MLP neurons of a small language model. Each row is named by its layer, matrix (up: input weights) and neuron, and shows model dimensions 128-255. Each number is 500 + 25 x the weight over its row's rms, rounded and kept within 0 to 999. Numbers have three digits each.
A block is one neuron, or neurons of one layer that tend to fire together. Before each block is what it responds to, as a language model described it from the Wikipedia text at the highest values.

Description: Space before year numbers
L3.up67:491488460518461513479497507563468493484463567511469517503519471483519504518492531488508483507506482483502500501506544522442492454501498494478549514497482516479492535511452486496487535519529508513494492511479500486548484498540503506514498513525520515505512496525475482502480507498502492492509480476456503472537565492539507543475471506473485488481459520496506487509488479494480470528540
L3.up99:478468515531466506489479493475510505482477496497484483481482472469484472509508508547525519562538462493500494522536516514508509530542462515501482469455535511491459495512505505477509542444527513521500496491489502502456500476492471455419519555513536500504481505517531504514490504501479520489476472527510475515521491487528496509472522482481519490549495476548550502490495468499503502519497
L3.up145:506502467522504444492500517488512464482511490527510476466480526483482544488454493488560532499513509472487522484446515482522483501508499477454481503540525500507489463501470486506495546494493494506534476508494493509527490512484467486473469514465508495497495515546513503473574531483493480530498490490482551433541530476554540511510455485472519509513495495481514462479534503532451497463496
L3.up244:552493502456495483488509526503467446502499476474522520508500478499509536467510484528480522527499473464533479447550514529493541499481534514480511496503471516524453531527523556553521502468515462484528522460538429513501529505519502511524478521458492542506523495482506515518498481501483525478519472528446506530509507519523511514478529495487480506539511498451507500510545508526497555508485
L3.up631:494490518520492534467444511498475500486504526470493550456557500462501518484496512502501528521523498496498503503480490495477505465522485518519528451494521493491474464491530475497489487494475501481491558488530513501523506520543528531502537516477493481543476493491477491502511487464495510487499486509509491513471535488472496483492509488486531510509534470490524442498508476483444491480439
L3.up973:493468497511507482510497512481506504498479499485545501471435467496486513479500490471564541489529447487507530508508499483489454488509520549500470531472513466510497468512467526532489480498467536523482466525462501471493517490523464507525494518535484463522482482481538490532498449483482502509491521481529480514497437522495483460459463464493486500543470553520513482468548478515443505526521
L3.up1273:497496494498522540486476489527463477509483529467494490503487503533521500530561481502498483519511508535499522504449476523475495463504430480470517488446509484494520440512479532541510515523535529503487504516524476492502523495497520495485472458520509493485499486529479461469539508468516478503488530492481524516533510465484508462510471494535511518490491511467482518464513486486462538496524
L3.up1474:468490488479478486528536457465534511477469494490521526500509494491492525505516488502520531505504502502451528507476528534495486496547465506517517507484531475500514499453507507510523499468535498526507487491477519481519519520483501530510494507502480462494485475547450490537527459502512532489509480518474463477490494516499474447517493505483488500502492501497476492474470459476495453487479

Description: Infobox and table field separators
L3.up76:500543484529512464515485502497495507488544476508515488513528482489503510524496500480478494501519525471477484538501506501502503481499493475528490478481493477507460453545465508503481467476461513505503507505508496493501523544509510451515535520517487489493498528447493475535499467484509499491519478535491460508489500511532514544548508501472531527492480492521490502512533503501492484510469
L3.up211:484510481477443526515525499492515514532497528460546500523511475522469499492515489528474514473498506527490458460475486484492489504463517491437483497528500486509504513568523506497461510532473504477467518514423538505461482511542458515474507531508482472525516482534505486504510492462506482546511505489500522488532508539494447455486501473440504491508500487541512479478493515496459498521472
L3.up419:497462538569486500487507490492488497468494501526501557471529464505486501476517506514478513500475476518493545520502446513470498505517492525517545477507509529490557476480551470454496466435485505477535466493523479516549491486556510466488469522513498521480479483488492517551512481510476491510484462519523503491510523509481457497489498498490512524513489532573544501482465492530470505544496
L3.up431:467500484446482519530518477492488545513520459499518521498515492498535514477510495470486487483527514490508550460495460462473504511473486530514426512482494514505485522511462524480467489527482513520479432504520476492471493505517498485527506527515525518548498504523512517498506538497473510542513470539488526519478540513551479505503495463510468488494497473528464484508521501484485515504478
L3.up716:501500504495513487487505479493461492481544506514475503469462481448503467454523489509477520491544524525499493536522526544499524496517503464504469530517478484496465490551538534498531503462516479503514515483502451505458489545499520468511445503501462549513552475498519491531487458462484492514466502507527490508433490514511532526508498540517510518459490535514483541470506462488513454496531
L3.up783:510487493483506479466510511496533558479481477554530500524507467552493525488501483518521493498457480485483431483491486523475484492503474454465514506500478482514443520496486453505449493504505524481482503533478471540481460533534547543507522490509488485452475476509540497519529518498501507473487506479504465515471506513507485515493544504497513519462514520493499480532493495507491476508479
L3.up920:488476494497467489521499532480541476528483493487487497507506442491487494496502466472472494499501510526517473465503506520460498499514470500525467495492480454461529502505548496456558487483492520508481497522473466505469527538483484542524465513483471459486497473537500487466464490508532491535540491537493461501470498495524534508550507520504524485526471494486570537449499529538499488532519
L3.up1416:503531516531438511515492479494457491452488463486511491493461523496500475490513490493476475483461507445457489502486516511476491472475473506537479508438427500510492452464501526555504472497456518486479487482530508510464493518534506505491466475494506507503500480465497489549532455495526508495469484489471447486499487480508527481485484547483481536480473497493502493504503509495499550466525

Description: Structural delimiters in tables and lists
L5.up1039:510543470518520545498492522510483475514499500485482489500520509488519492495502518528546487517484485513485482471456520524466535452502502495500513483530465569452508501501520506525489510505515451534506535502467514523494475508552513519515509501530539512502461490526442489521520457481497497506503475476502486516518505521494449514519527505504495543477526502493515489475515467487484515476441

Description: Year start after month
L5.up874:487502514503489476510466516507458496498495496533515493535519503521504529478514553478502500503485507545481484519536533518470447508527470470492529504541496524447454532518499517491525547472494541495535522474518483440511520487500496513556453517507483480456480525474466505509455480548523473486525474525487510503519487509496477483486475494500468497474483515482509459507494487468490517507510

Description: Templated data field tokens
L6.up304:494505516489479506506482489458518481512501527508488509471462505545532489475444511480507521502464515527498483485469524509487520473466486491496472506477553507492490474518499459502500555516540510533458510487493521503479510515508496493508510519485523517447502529476463470505484479502535463500530471538498485493478535503495496482446485504503495510473511534539538500514492488524473483503442
L6.up311:530465567509474456504496474517500496534480536510478502472500500524508474515497488504502518512498477524494535480524496484495511510510483496502503518549495479465466516509493463532462489510486453530446477462503485516493512515511491478501459498470480506515484479477456533529462497493476524481501464548502479494519516509531476505467492476509465460517467505519507508464507540466494476480459
L6.up319:492513518474519505518484487468536502472468517556502492492472479477525531496537500506455516506474492468474481513500527487487470468510496508548519498491466472513499529520551513543522480473516476535493486507485504508464468481527477516486487522489504452480471537502484482487468493490499505540524465545481510484458500487530499486490491516486481520488491462508472456485497495480497518467491
L6.up597:491459529508490451502450521467522509459481494530498532467524515483528474514473502493509481515498444547499501542508538491496509460516524529508511491535535490495464515461486540459495486516517498527550528472485456483463485478514536458488486504520507503477485498518480439512487498446531461506502506509504499474519517464488495517512462523478503514493472467558502467534516530455500455531466
L6.up759:479522540505469495494510527476494509526512520558477478515489521505488518476499534551476476507503511528526515522511495497484552495561527502533476495507500518515523509541541494509486510466537461513482537473489509458494506508520519533482486488525473482496484528516474499489487498493503512463492495463523516503477505511480525517516475505504522510516497490536476477496507517465503493504534
L6.up1125:538529477478495462467475478490532506510484543516503516483495515496476462478492465536507515457466533497535466525479520516477525505530480491499510443494456489494508552483514481497503504524504499560480516486480509496503512476505503495549514491524510468553503566511529487508504477504496540503461518472502462462572502474512499516500491461516477491466503498531496492531515486464471466493480
L6.up1170:507488492501470506472461460487507538529461535514512485484513475494527460468486478479506548491472494505511511528480501463473524475521519509483484532534477465486511502523497498483484539513497510526520570505520486521463519484512533515452493498549516507483547494489513505518482502501451512519507500490505444494497515478523527494523472497464494489500536532554500466478539495506457456526463
L6.up1360:498457464479500491525475476495523527495559473488528471459513501493508490514530546513523477521487526465529496500526492507491454538482499477526548503527485469496481479515486459523486506514528495512499516530489498537469534461490473538493512472541473491492484486479502468535532517516478504460529460501485464484528549461505520504474502481490490502488501525513539478532526494489481504507487

Description: Number and table-cell onsets
L6.up169:482503465528504516510507509522509496471466502535504526505546502496535510456496490514533488534509539480511481526490502491501534470498534519488531501518515482489525479496520469508530502490504501502484502470557489531481489469496498471509527501508516507484514498503521491505483509486507492492464476481540539504479503457499473456515518469517498511473543520512477507502476487478454495501461
L6.up419:516492495466510488474487485496536520457508505474493494448445520540483503535437496496479489487492524499512442483491504476485526482499471490484526564514473541495481507526489499494502516485504497496564496494495523510505539477462482545491478479516511539517474485532503487515508502552518474502477457495485497482546503530490481468516559494481513490494467510495506577487512509526472556468514
L6.up420:447542512493470503475485526533524502481486508503489492526482494475505532541527536542489470509520434512465470484463494493479536487468473542502471527475490470501498442532509510524480451484491496515524489496520477542540482485491506526529494523456509531478504516460519519514486469551549475543531481501487530501503472466506456530475499508537518518477495547529532486507480470503486500522521
L6.up504:453469487496511529529503489507519497490482511533535494521533499524517478477494517514499543488421488474498493480536544510450458448515533490504496511514471468485548445530475536500521502493523551495491481484485478487510510478454496505473514499531487512509443503507476520529496497518483506452486491470470502518468576473546527468514465510502517501482491456515489496535469510508519511504521
L6.up543:483445512498491506545488524545529526501496478555495482507507503491483520479461503523504471480514499473532484456547496488461508434481535517449508505488508483492530466534513496528506494529499522507500518535493529513481512513515556497461486555501495542530474504526504485484499484537478470509515474477510452500514568454534514499478494475530498482470488491516507497514526514503497478482450
L6.up1026:472498531484506502521511541530507503496482488491548522509499481458543482463498503520558516474536495508471481518513538501537522549498500480475483507508471470475502516517517510542523470506444510501521502480505508496509510475490533494507460559470530515494494461468480479521486523560563524443530518500491521474487476516485488487527494463532519535467492487524464489508509443506504494473491
L6.up1221:482496493500536472525528480504500504514507488508476480504492531484502535503480535504538478493526465515468475539470550539511453517477512495528530519501504463515478471475572514535503521458461525484545545474509453503491526498460513454467499522485484506511510485485512503494523469494540497495502454443527515484527509479519456488531482540535486499517505502517496526521501510542491503507487
L6.up1456:493462547502483536526491501490460490539480473484517556496484468508478476498483495504492520530506445515491541488499505488510536547456530500500500501508461486510510557459450490495492492574494514495504502485522491512482474521544483478475508475452490457525472498511533515491532487508527486486473491516525519496494540479501499476486515507547489478479509490543535466469550499471523536448473